Weights of a small GPT-style language model, trained from scratch on English Wikipedia: RMSNorm before each block, 4725 steps.
MLP neurons of a small language model. Each row is named by its layer, matrix (up: input weights; down: output weights) and neuron, and shows model dimensions 32-287. Each number is 500 + 40 x the weight over its row's rms, rounded and kept within 0 to 999. Numbers have three digits each.
Before each neuron's rows, "fires on" lists the tokens most often at its 100 highest values on Wikipedia text that the model never trained on; "fires before" lists the tokens most often just after its 100 highest values on Wikipedia text that the model never trained on.

fires on: " |", "\n", "Location"
fires before: "\n", " |"
L7.up642:488554494424494518468447537451471530415459409465518556462513462484450447498490481466498469553528513495491564547446395458536570554499493446453520434479461424560416526507503543499450551475497498493495433500524472452491532463505501528441492553534475514573501483500490566494547493557488507532483450486510564551414461573487487454580541442480466551492436480569505468537454432491448519522509475498476464469561555455576521514467485574500522480473521458460466547503487530553512490459425471491571559535492509473569506483469544515483531457542507430521484500541443452419474496495532463543510500546490516492479507502530457411483409530531490538510472484552535485487410514449510551518502484478484578549561490451553484482490498493525471442546503499504451447504451555513484497501493491
L7.down642:554480510437518493511515480401492504483493496465509485538552430485503463490477416475539402473492510518546486519464542524527513499510511480524450485438504439497545499508469551500444526494495501471449556458443480470541436535493468542458454465490511496564499496529495536507441563449492505463534471465450518499458495526505541471512525464453480559519415455412531500557508520488533416450483578464468530472512482459488446491510521609554480534420496491432493482487469515494481581454480507482482531516493519483452461551486560544488563461509504488533496531512478530496468463544543440410449497518412461505511526495534474462422484482511499530458516538485553496489514577451467488504469509544524503466553499531505451460510520479493545529478459482539409537456576488513508494526485471

fires on: "\n", " in"
fires before: "-", "\n"
L8.up1693:526455461500552507506484608452536512549588523492480418486526486509560508495512414536447455534522549526452516446539569441553517508460536525511554436513439517494492491466418492499486497500443529452459479440490490514528528495532527536488513472553558554523546508496501558534473477503491485491446460537479462587503544538459513523555521447448468515490412600535461595504490477411488498520465501522574513555448542480530531409425516437537432482466561556434422488519514425403532483513512459526490460470562562510480468466508519516439449484528434523557481547460515510463517504437477454547474446538540488461506461470472490530503560561530551417486491431516500548487430496438435478478431490486480512533526467578579537469442524506486509562513518505513470561436522469506466501464459479
L8.down1693:509499481558499434452476478498559453524504470528492550540484519495459456456480514440506481489520534481502490471535497463474535471496446518550482488473541453504457544516505435520542466549512529475452536513469565547497509472476506452417494479512497465500510501515520483465536584485601540515477429459452511520440502516474476493486555404507504518452511493471525463479455441505507508474562529491488436474457501466509532560479552540479437438464456460453506531601511500506519566520495456482502591463538465486527513507480471407427535474464538501467472469520562486448508518497482505455509549457522536366512483504499569558571499518582393473513463496403461514527485535491487495518478455471500479511563408465483531442563530536488470466510439435525528496500548525464498457487558508

fires on: " of", " and"
fires before: " the", " these"
L7.up340:543459522461504634496521499500542539439500494462562497562525432523483441467563521504456523531457537461465471521561522558556503426521519466462530568548497570456532520508537524474501479494509464483473561583536554507489500503508525537553500504466487475477425438552559471539515491526519474523482420531492480541484537588490474548479482519542520471543491586462458481491461541419560467507531484568533483509484506491521523500542498505579546543511480511466475493472545509494489519519518497550414522456588521508430438437504531587502524464569527503447500494491500460502506492579520505473539600451513499528461555500561448511531480545501390476541550497516475485454522543466478443510452499544452471557550455496474527483503488476550474463511453466492578545491553538497496426471473474
L7.down340:471458479522437487485430496478444574483500462499515502507507507559455579462603530545441476407466477483486511502519562517515514516517477459539477510505521495516500547544486552508568514522505519487526544539465558507478514450488479498551522531521493464500521533470518500507474564503546486523498466496510486491529466539519494541461496458511467473487540446523428544541478560549515564489494527482498484543468475520548497555528518519488485517527478488471423458510535518438461479486490460525501533520501567467473503548445586587492495518541484497508509456558440587431471465534479482575575436546435481526531443501502528504499507417437489539434496486536442475472505556521533589526516474486505519456519529539594474542539507481516530650531539586487461521543507604492473514388573464

fires on: " |", "\n"
fires before: "\n", " Qualification"
L8.up1691:440457522426488548462533510486519578464564548450458504519558478524532480491510495498515445514522545505557539495552456512512532462556538415524500542504484444459461447520470482445514598533496513486472478510446509496513537470516559540470464565514467495497540478539517536498499513429453484513551444440501458520509573533436437545534534495517485559478480484527531531433478462486492516493506487537591506518446466478488521524411494588594468498484462549438560540531502523457457512492506524541469453522535476489557543450522497481436481471474506456577535472482531511531534488497559503521546445517560465513464422486548492533416475573456428472454529505489547459516501517447417449508521528614495449486485530512502514430483486515553461450511460478547508507481538494526492453520495449
L8.down1691:509573526530607518413523504528515485476566475474473510523471483534510487535522510506526573550455512522494546445481437588522459534570441438514508533549494463488522524458445504492524509468391536500532530467556468587571492573551498518518469518476528429499511479492537501540492464434547537441474472460576513504479522520465455516528513578443520504510485512497524510551474484533494518516387547523537568471500499525431495496479484532471406460478471571465504448460433565514506538485491508506494505552476462467492557509498515504458439394495516460510485579531521511413613484435476462500481527459426477481510578489475479474472535496419524499539436485483570468500486504470471485529462503494429433504507479449432476445493516506512480528475494534506487475483515527517491540498472492

fires on: "\n", " (199", " (198", "i-", "-"
fires before: "-", "\n", "7),"
L8.up885:490506528497533520522452483547538443542530519525450483503427517516529548492430449537484499476441550490533496531509436501450534470567524521450488400449541590503547507530594509511517501471488491494485556529396501486396509472520465528529532511474507557463515469506451478470546514486521523466475505530438495469521465520473558518445514479543423429491463452485459503491525472494467486505484481540516463458458504546529490487417482541470435529471501492467512545493511486552525492521567539486500579484514490491532530465473473506463455504518536465541548458498533519517495540474470446491518436544534590484521515544487427458514485583431403472440559542502591516495468567452471518546440502471512479509484385493529444545461506511448578518502500526546495483493542517448550482467487528
L8.down885:514506466480535506468434586449518486449452530480512480556470461538532480453538476542489531506538506508522465486502521514482471515499453447510517506531516531573550534462507469508508481496455411504438549506555487482560478501467492563460415497436493509460498505489501444446483490518556433487554457565446509487509516500492540513473530487561468389602488484509528537523465524478497465521511550490503485451487529444519461496570438571504524505435521467479512461482445551513497482550552489517479475547531513414568528557544500562448538437456516491486521550477460550582476530442605518420453447470534553526505497481498595444525539487534519481566486491525506492462511563482506510463459495522509462541487388468478508431582458538527504545444440500450468531513626441414469572561553487

fires on: "\n", " |", "-"
fires before: "-", " Succeeded", "\n"
L7.up1380:526519471533546502553418463524517432550521484538452514494459470503524532538479503541529516424443524551521519496550460513560502513488560448460620433528512481505539478484479565505518419473523519447457513565394464497449527482459532530558528548556427552482492517487494466467532433510498484487527542524523513454530498572478505482524386574459518547504474489484540494523442517472537560485461481470541447514486502498566537467471493471524523599449496491474488415518569542496520520486569512456487506424561495410505452519565520476485549536454444505610500493525540488496541498511530539493535428463470526478499417411498505578471566533405441415469507569531445566488423520459506427528541478556570429470482486572547489508577453496467519450530540530494503533453500478460527453518487495
L7.down1380:546467459493504533400529509471538514498527488482424506547491512531505583505468479473471511505499515540479475491528501473503502543533465494454550513516426512518472501487448486477560420436483490537445477496448425515539491482407492469478571508484543520478552556508487478529504499508516520517518471472492540475524501487499517471538499463545439499516527499489508420480478530543465475512516473462514455535535497448548497497513429527487533539477464467526518463492543473540543450527476465440493492486487524556534510532569553434512528498532558471550542543546508525476480484516529564432513450410574542417461518440543455513445517447528482513455497438427486442483503518530521488485472516531452455587524501514532556453573440519535487515511500484531516488498552516466498530487414499

fires on: " |", " ===", "===", "\n"
fires before: "\n"
L7.up60:522487531481457464502439461480526560501477491521436533451509515467495487550548477459549511467528511514587512587513388504511548500412520476539539491563473459454538542427511554444477483477437503534487514444498434551562454553526471498459538470493582542475523502422524552451528491464482521492443520541557479550483527513510486432483456413471540491505524477518494564501598493540380551554517520470538518490459466541510476474478568441491536492571435454536542474505511430519503518539473519586432494521511535527458455498481485512459428510486441446502506440492490511501516460534451549556540525504526538560506514492499490435480503482559542481464566501515522503530619507518405529519440492420527502448564521517529461452442490528403564472556471544536412490477486486504476457490471467
L7.down60:456397418539489545525535455522501525530554510540523459496490559572519545491425463534456545481494478523516437496443525497495508504484472533465458498452489527519470466520512601534463433493522461476478557517517496581470612534438502505573479579504533549485493480525598470485561514482486500477577528554466487550505503522490475435495525471487514501526469495506500522497493491436458503508522626522471362521467468449553501507532454503509549518477486466492461454482558497610414457520434560450472475466560544473448464511478513458427492573490478519476496556435513410491413482559507547586517561514564494468543478526526482432481537503512516507426492513467498529511539502538491489503495499545466443495488522475466561459487479490540478544541488511468499494482534601491508546547549473

fires on: "\n", " |", ".", " 2022."
fires before: "-", "\n", " Upload", " The", " It"
L7.up111:459495478560519482596579529541446537482533536504560494495521530498510499530469465528498514453425487484479478481493426493444550516476540452515551482500487472525491520474464565468469493460528524472486428481512522443495544440521493513541567520503459551480522512509528493448514540480464497510547495553476473565480537405481489523519453465514491493449527502536541401544500451486510448474466531506514476474596506456510511548475545507478409548503476447481484518443478411563493487503489485557510401529543460365505471505536531534457479452496478527581509454575481520490462521442562552533453473471491398512612513501531533476470458536524569475505566486571453447506525407460472490432476527511509497435498430460515565507514523456455523524478487443474502541532515447537472472564456498
L7.down111:536450482466512455486509555497607516480460472477454502534462527511496538487552513465423545472500526568499470528502482487522490536545468532528519502472493547533482516465433548517523491509490527612485500470494502492494563455498509469517474488406475503448469615494509468508554496446448557488501432544502453482406485436489409514566401446551521435469440431522447528466461453505511467520501501523468556508509486512514443461453509509505492445531477432474449476557564458466455528456479543466565495493458488535558477539524602467458512481531514486581520524471539523499490505432488530480515491412446452474549503525516558510537431455553496456389463547504532438491465500490487456564494486483407458448544507490475511544564504478478520531489500561503523547539536504499424475445486446

fires on: "\n"
fires before: "-", "\n", "5.", "3."
L8.up601:587487508534545511509471463525410506528507470500507565546435525504551461429533551459494471518490547483501462504545477502516525489528534466523537441433478509447474508550528451452487515555584545495507451507463520487531486467450550554486452496515496441433545494498459473504520616568536510438551548533454522489511570461536520520467480509483498497537563476521508516509522463545517499490509444526581493457466495458571525538474535503446417579494450565526475479459564505521528506504481519489509472456536549441452492484513547489471459523470503600529563494522522481457458486537495545493426491557578514470496457513518521546594532489496464443467503442458570471461456570474446570550488461543425554519482533542491455563489529494471450518501432529479496499416550472556582459479487481
L8.down601:457578566534534494429522428524522490531518507540417548487523520482575455456568521546475480487534582434460499546450482500465440413455469464531530473525515463516512563542466558555484445487563489434566526476473514484494514449505541545500498516591540545495491450488537498576410513536524499564511494481529611499552416446493436479479511466536508523533510519470515526528544561529485456516482474536491430516453487500588546474471468498439438484443500465504498453468463510473533461521514450438553506485530547479552533488535420455505452526594561464528447467526472472493445536526583483439440577490510520481490597518544474506463487491550530502459476445453421523455493482512528518494502397492469472455452540512574498529454519482527443473486551516412469464521569484462554456514433559

fires on: " 0", " ", "|", " |", "Y", "\""
fires before: " |", " Title", " No."
L7.up183:472430507496559559486508449526517475492573465489528480484514502495429542459462514503428473434548534488540533598425601595483544537438507526492543501518486489457441516439461474539445497587429502446480465488508525478484451478515661476540433509445488473454440502483529543566425521495439516518402541547543457487570403486521488528487492512454543479508534501501470511515410493449535491464504499492541513536517569485521584544509548515467530496499480581454551460561529606496567500430481506520474504466580508492555430447525542495457547480489505407504548541517492552563552515494565488442485469510526478439479451562527442500530514481519510571526437562515522446429516568538528491472469438466503529521528402596473519474510423486516510560511495477493532551471508528564450448564485540
L7.down183:523479547488533447519489481526476451550566508482466495472459411471473530508608499480469514486493604519513425506463526579437457562537531500534482562420553528479492505463476525530462515583515433449576549501512461512464467544456494535518565517563434529457547493440515543501430544419452447466503511498563510477549525471453529513456463572449468509491541445499475446518573544525566466480488560549558552532496475568523526525538518457563553447445495521538521492526478532523460513459502442475520502444525503545527436485464426474458484498531436489467438497467576543498479562460561546481560583495488497511536513492554523540490455462582457484481573459463557485516505546569447533379454530556488511454435435519490551479510505461481524554463460540496477457498494517558533434517425576

fires on: "\n"
fires before: "-", "\n"
L8.up87:542532553426499489449509507518505533507503483401505492548436557494525470451476474428500425491521462443542485485500547505494547523511581502509553480469493500495561432461452582530441568462549499563534419497503507550432481520457594500584466496510534529497430526530517504507504500509539499484517525539432522503480623441418470461570525494568464441445482597464481521530532489497493482553489524485441433516457519501521553481427490552473525501384546492496550535442504486508580475484515526583438450546474457433471475515480544462572530473500482480624472546468538516497492510497519556562569476545562504477523492482534488458507447530532513469536526558527484444436462493439440492522454503508523479579483552500519484512520473508480522456565440545488535503472562463520476477528494471
L8.down87:514548413469448508481490480548479480497443589473410508484481476502529484489497476443512567533534514491468461490521502491444499518561392439472377548447463477505497509445519477486584515435536539411492437524516477499501528539472458511494519463505532560498508539550536494443505432452508441468582483514522473468433493423392505448499541499547418500383500504495401517484498473498444519465482547513500512494504507410464539452435479509494471498470517509475527428447463526549457458473550507522474491517481518501508431531545489486518510534534489438463500511479497536539591530494496492489511460522519513487477442486507464455626430458445467556474481416517539510534490533548526499560426540482496597498468529489489507538503520496506515450444448503490542546463539479490542482522458478

fires on: "|", "\n", " 1", " Republican", " Democratic", " |"
fires before: " |", " 1", "|", " ", " 1.", " a"
L7.up1414:510505521468532435544471535489467481507515494543528470484529508461469500454506504488434416509504513571548420518517513492446489461535530451457532391513515494474460499465532472515443458572519550503502508522601447453479486469490573467547494467546536538525466537518508494436544516486431515515511572523482468457570466479495512493519609546542475522500523487422413437456465519542584520577513564562530511437484521485539539481520467512516499493504476480536541494521452502494485510449492452459523496501521479519503462395461454440438486524478433544542479452547513412523502515592458532487481466497545510487457606566464528444486487481486490524565469517550498447456584502509481512506458459493505480511509464547502482491630551503499549491516541487519452523488500517551521559418491530
L7.down1414:605465515527518490523508454500557494513423541518491475499528440488474499595502523527498517522500512495545462514503491520475433477475469480449520519535533466443483466542523537509522506444452553534503511524491523471517469514519501435547551512525502511586508544523464578458449522496408427528459539537497481562426423509527487482417513518402484598471509504520475428479511446600464500511420510568547523480457533535516458448524530561457531586497487467505465563506489522512508528469444519504517481488491493555479434480449430475467489506542492504520442554448504488477564473585477479605467521494519447510535521540495578414526458545542545598500508502505513515484509568582500473496476561504583487489553424500516511483587513450522483507510516474506530490554495514552511551548444450

fires on: " |"
fires before: " ", "\n"
L8.up753:456524555429435422514425608470544522459537474489515542541484468482500481462467429515514477578482460473485479580484478523522522448436533503559503494491487469501448400521460561444478517496469492552505466501484491539523525501453451551484496549465483505449488483456487521510502448529511570444527474499481509541516470471609524493503500519516497474449441496501515551447552441506500471491519530486457549523506512489550537477525524499477484470510429447523506478529516456613515541519442462492430546524494507463480448569431521420495497453519533519494439498548540519529448491444478505553511535501579510556478582503463460506486508518471435502571516513544528479493504544503526568448475521532524556561534514542469463485395462482446501503479525572476469486487531497540471557543438464
L8.down753:453458454473512494487521435459515502481567487443563433484459521502512501545484453432469491522481561507523493563457507505559457540451529512569536366536529509480486520495496542529509507424527501528493536522504465508536545494523575470566525528454435543369490484554525551510523488470497518519483529554504430479535453487536465448450471474492520508426506503502443463494553445463535483544477457517422522496490532440478480479453490562451513473521544432543535509552482466462471491486542495487477525525511488514500487457509483532469554528508474395492551503534563533510495464481499509549592526581486433499448499383567428510547500483455588507499552526512542522567492560466537483483468493540468455532550486498553473482437452495477536548543494554539430529527497494515488484539427500

fires on: "|", " |"
fires before: " 4", " 5", " 9", " 10", " 7", " 6"
L8.up1925:499458502506486455494607532520500457513500429528540511526449503479474537515460488450483405458518541501524501532476509574492544514511505468574585518418508474404533510515480530510487535490606503500540452520514515456568450554487534554487459527560574500546438507491513505507471536522508436531545532461497482541482475459505536526509555483532511536525487467425445470540547444443535492526522517499470476518501458487466537464530448440505537543487506546500481525495522485516481528439548510478478499454518456494550520473427521550491478536527526484574475407523515489501478420478469530509491521597524467450532508536497495528498476486508474514535528557509460504426448488505477504497512473561459504532434518541510483446551500531476462494458456502462505428508497444543565481420481457
L8.down1925:378510557554520430425545481511520506448460490445527548545533469508484599449515518519479543541468573513505498515545533515524478454488488495499531605529434508471479455470453511458475489511429431586479547470490458440493472490517531503415509473512496504566487536582496505497489480547427460483501629446509408552468526577585488465508492478478536491487477505459453483603417504460468492476511507454509472459456530526502511542432554511580518470466523554473472456567455527437521493457541546444540492476469590446526468479436502514497516439481481510464509455454578487444497497460473486462508507507492499451537479471513542479541453485580491521460557536494494554444451487511553424464515463545505519597425459486517526483565492479522556479492486508494440453478459516491518484497480448

fires on: " ===", " ==", "===", "==", "\n"
fires before: "\n", "-"
L7.up296:483430546460509524434433494545545556471482485519449477573522552474466480538495518542576508402541464437489476506502491467522454574494479470504420511443465483490498465488470524508533534513505439493459578507522522535506545406461532534474465516517480467480463448471532494494525542477448498475492534468554498526529489498483481495457484492471427475469522422552444462484557470456476478494485488564457522505492511502494497512483494440574473586540469482449527610505482460566498516528574497492450583474480442538479436490401543568423490533465505530603513405502575514505508496489468510496517517540513534499494422509465425455547409558500450472463564501439500519473579457506447538498502432459534474460541413468515427469496484460431510494499492516568487460541539476481497500572434494
L7.down296:593501473473509548432513473538473552470527489513520509439567557542522512536574470552510565470541523542551481426445479485522472508518493490490602531451459455527484457519495534481512524467455464539539616461528537491479565508443525506510492531457450469478491482536486486498449480497501521485518523482463508447525451487543526392533521463507479516457519471519461556476511419432431474560532500506486458532407588503458455440487420470482419548473571515442471542457492442484503542484588464538446527475466524514520496404517493483437505552516524511450480462431500557496586404593518550487490515519508486439505496454487523516495396443527498563482489531448527457560552479515457513459589526522492515523434493535534466523569473573490520512568483461460503480491522508484524540491519481

fires on: " |", "ro"
fires before: "\n", " 6"
L7.up2300:512441502512505543500511436548538539506436526500461488435505476493501501560527449521464520516492473479480594521456573546488490500460524508491512494526547420464521485464420528517501568521530548480475570431546425488534512495527563497504483556466542566458482547502527501468462544472480564508481517553566448570534548533509534442508526516569520491497492437553559445482492497472511418540455523495452563510519495460524477447534446487551512507455477470490492506496530460500468401582462431559476508491496562552463464526469512482444533505507471550418528541501511513500586478511498451496448472476510496527481452525505474543479488470475538468499488511472463485534435491470476501446514574461412445516444465609532445450549480532469490472473443542434447461436502426516429464548563506
L7.down2300:509544458495527479474485529521417474488470498585473490461485504512499451478556526430458448501562458501538384530495416439433481506495531489477508422537534446533464505512513504520533378479537500542458465472479490568528538524476397484473508518494515517472491519514427432528485536457546494448476504459556506481527538492458456500493565477508507509489468470471444508462426527574506451527485487470511536532413414512474513501589485501480502433438568506515537495516490477451495523515553529511460567540471569456490523491428489559508407507493540515499518527484584454525522496478479488503557452484559477574483522558494564524437492559496489564451486499444466438562523519496500472508576505506479517404549506453568448489428506441474497531459463498497503476534537483524441440475483568

fires on: " |"
fires before: " 1", " 0", " 4", " 2", " 5"
L7.up755:538492602497517433459534494449490465540536403506514496539540432509479580487539526478490498546544511470501514477557520430489524476405484572505490510478431470530494476478493438485479520487483530491501467452418531515535532529535551470526405526521503511456623530563508511550447494492492545489530468461478436488510509453479523467491458532450515581503487509497499490486440471435545499512446499516491559533469519524441527480516407458481502480451509431446409474461507507514498512518575543421544515553503505546497505488502484471576543473539487497448489539496471492543538507521502466464465499539486515477425573483483516455514543525473484541493540537557448519517542504547490543487454559472467528455534498554463543514521460456502460448509413495520423434579529510451588578492502550
L7.down755:513481571521519466401513495494478526497506420508469467535479472457482513486535436520548527577494505455534527459449495507520485441497543506491503462463453391602551497496477523505548514483446521525430485545500490592456502485454546469506479452495424490461559477502486461517445533478566500534507525468454537433541513526485517418496532464533513489488628488538459526598456512496462456475435524482468507473545450551578463581477413510503561415465586499476560487445452512541560481502502594539474488461520515506459539534564451487500538454518478512525427485492507455487496449495509522523499529519569510480459487530450523411541513532475485534486484554508501442517487494545557506492509594512473552512454477460558497509567512499520461517510502546479490501422529514511428496507523510

fires on: " |", " at", " of"
fires before: " ", " the"
L7.up723:528503509524440474494491491473544439488440506501496468505558504537485484531433461453553446477414525426498496488571520564518508429531500514484557528500491478526490499477482452542446487510433452598413436467485473501506555553468532407467459533470490528567447600492493519395458510478568507514464471495485541492520567518497513528476558502509477462538473513455535470465520490509495470582475537528496481573502536555486463500444487478489538460486527493514532493386470554525486453531411447452579520473537496457525541465479527546494469475478552469524552484437452530529488475508475508553435454467529520485528496531520450490546524516480405440501433600525480485540529467462465458499521495469546503539515515567524528482470477476521570463509585515533528501524439539406477546454558511
L7.down723:525545517456474527484476453509528506489521467487462530538498535550498434502459414491492552467433492522465449527498466427481476432470543531489486528490534542470457461461534507558566515516504501521510583533533518434525511574501469534409479502534507518467498542534566501477442454536500465464503490606532456524514454578561497536546486451544525528498458548420563567526504539510499479600465508487421482501487465500564500383514450456574536510527504453467498526509476525494464527440526449488463469466510483460527493429473472535459429467554459507479529476503469444433488483544512447534471528512452524422442462526523550356541452478462463492409519508485506510491440535504550509518545507512466515464547544454462480511445523523515542454522556512521538480440532483494537514470542489

fires on: "\n", " |"
fires before: "-", "\n"
L7.up78:547456489509517452490409522585488505495521419497474500434524484458534428460537495590523487501471539492556466549495478559548558560490604564542585477457493504551474583565508490530509462518482501484532532502468520468441507535532457535537473479524464496438580424457524466491528505420550546482483541540468462490552509510458518506481487557522396537543498543505503511550486480508485541524477497575567548502517543526535525493464494459509504533461480498517462506470494507570528492495509489523530449537560544411475467432484456503454516489478495526579516527432519443517509448569488514468492489574544470517459488435388477578473485467446481454404470528496479511529552525433479481471496463539481498530521485500516500585487504504457570522544511526528490564446475483480522559507538490
L7.down78:544576527549564508480489429535543492509517479440480465496524471557505442460436527534417555537544532471545497493509389526538431476505481521453481585453544526563438568483565447578484445513495429487521591439474552549444547520437464488500503532488486543463509426456539479478466426562493523502555494460564440509516482485439520533485537491514480439468481493542552564487512534523518426507473464542488467447460525504495462505528474506553476492443547481512535456532535481502572470477413471498472499537557547460513500522602493475456485574466474474498513541539551493509578502498488536489516438493504455471480511552484547497554535521491465514514455473490504523467524549560470512484518528505390395551519427452470594509559548487472473534489529534509475484536596585524525497474558521

fires on: " |", " Bachelor"
fires before: " ", " of"
L7.up507:579479441487470518506523566482606512498557491426431446525585522461446487463459512518498482511524472514479405498509483509538506536507539546498536411501400483555592503538469502517506534511489485462506548516533536461483423556425471475459458466470509564524451528531527492525532492437489503506535537548483520544493471477491484486521534500426518531454442503510547564541553470450494484453479426503487500482465464525510516431525486505492486433500489516464524491484512465505529478437426433511496550464510526512518534472551489531486511493503589523475566504564459608468467448471464538480449504493529518467563468520479491488470502440539476445440527453519580446569486558555439552533501545520457526450496423441515497512456398452516446483559533462434496447507478501505517507496548512
L7.down507:525546479509518513470509475454518485544502392523454489509477562525450538505479474487461518569530574585491443487482463450558547592530527496543554531467459572499515528479450486520436478406404453575520508515548412449558562500507511539491480481551526528538528499484557480507401544544487458547451426528460534545506475497493455502458508525521494497478407525469503573574482512433519580397440519588537516489453580461481505545529458496486445478505506492484454519486458452487493441511548487515489513458456471495550505505557476503534528435549544507471443504523519508482476547553495511481539450418490466447538478465498503446531443567433502493440444513450483513416426478447492501516504491488476449406511515539529412451466479575456458524426477422532466499501552573462548467493527525

fires on: "\n", "==", " |"
fires before: "\n", "|", "-"
L8.up1419:477556487477534554485471518503499531405486530529449549506502490522513464501542418473479453511448395484429470469550390458493521465492565431557511466507486435496526526483559509491504492493502511512525452459550511502433548501436597499577474548498462539504578532537507472487532471556448467500491542548540541513484435468470559434481416577463502497405441548613589481518530467423516487443510534546496498531547557507469479541524569564448426474553483481434501450439496480501554461517465470547489492521479469449526533521469542525478544518598475462511474518567554420476467517435497548513537509502505479400527498547467457477497444488491440471463581468504557461434423434455400498474503501478519496494472420478456475498502526464546466488533458505512455463505500425582496536445490540
L8.down1419:446572446477532499485489563484532545455531518514447486478480560486457446528515471514503514539456537531433437488490486492430464459571439495517466516510526505458516425525435497544521491453425561502523546485515502499606528474493531452463559539564484539448502537507425523502547469467462530477465498486479477438481444447418495437544476545451448443478516501530543511418504500533558472416543560500433440461552468459519477541464518505465461454597503498451499437511496519568496540502491512483502492535487505526631519511569501499473499498639501500556485561493499452495470478496532549516507511474496531404534496521529549529498556479487473507546515474469561506488481467502530438491466537451458409497478472481498433466517475528539486543484446439509591561537487485501535556501517531

fires on: "\n", ":"
fires before: "-", "\n"
L8.up24:463508511539572515418533539452477523480468466441532571491488510518539440501498530457564474509557426549530477454521531569599416494536502503491490518493459502472554564512489462520447516521497541480463438562480491557534558529481520505555497481641512475561495508569436505514496460488508510504491510584537476508545553449506513484414491502469564540500487510516543507524509496489463532469478488545551476438493489540487519430531488534471545510485442495464534441470521527490539642448505485504457434497491522477555438486538478509491471472555499474586526487526495430485452492448482529503466462508547521491465517501508511461482497499519523495535469527459498518530567367480451445467506494563493432565554488453510500537527461402456569563520540505453535518470512485509550480449543509
L8.down24:549468496510508503535547518493534520524548517562479472501497532485530417518479538501392522471476573476487465546509498539537530527507487459507476554475480489462443481505555537510441528544483444548489492464517531493471480473519436486522483498483552523488494497515519489481515526454459469493431483511470536495558538463468416448504514502465581515498545473460463556462519501496530515447520457553540415476495526529516513478533526479507492517474500486510513475515485466492437532542502527469543513489474542480460499568517479448412494501482439415553516411510504493533485484476486479468513436535506434521505615564445449528474504488499441467476531521541525560491499548469457474467500497536516493447510492537518477526459492515457546478550543446513528465505527487373439578516541468

fires on: " |"
fires before: "\n", " |"
L8.up1398:555541584474478550497557537534521496450492490484531437446488480561462542525481497511519475498519515503499581531499571512525517539459527514472507466506459463481442491586502539463493519484537524414466479435491479464416544441534522534544496534542489499485509521494476476565437488472478491525572471493406520548557515552464481491512538478540548466493516471561541463503519485503479574420520503564506509499523469472575438487481455527484532498498432505435494454529471453564456454515494435503502476492484509457397505518419485481422468409426457518450476480462485457543553461537490508523589419526536538605510531536510422409471436564513415532514485588552480584512538499464525528437520477430530520509536449473524515494564490445543460434492478571481494472552523499508482459519512535
L8.down1398:520462477548509482466506456394521500482535530495535468422476502546562467458523480453506503470607548509471439510510548466488502529531532455502503494466466547484505476509530514495498458489448524483485502521446496491489558550609579522564498482535492534408555384473491482561421453523508503505490553492482465501534465476454515487521546473476469530583436526491538480493509538502449496598502496558520548507460453466435542543507454511544510524522551508474490495432461520617482484549457498521540486540519545588510539494520511464525453493523545530477512437505426413515473495427408475544569483507459541501485520536492450473477509509554477502492478543572460581478528534528491520475565478458504500516431585511526490514457495491544579515408561559488465524572478549449450477471515539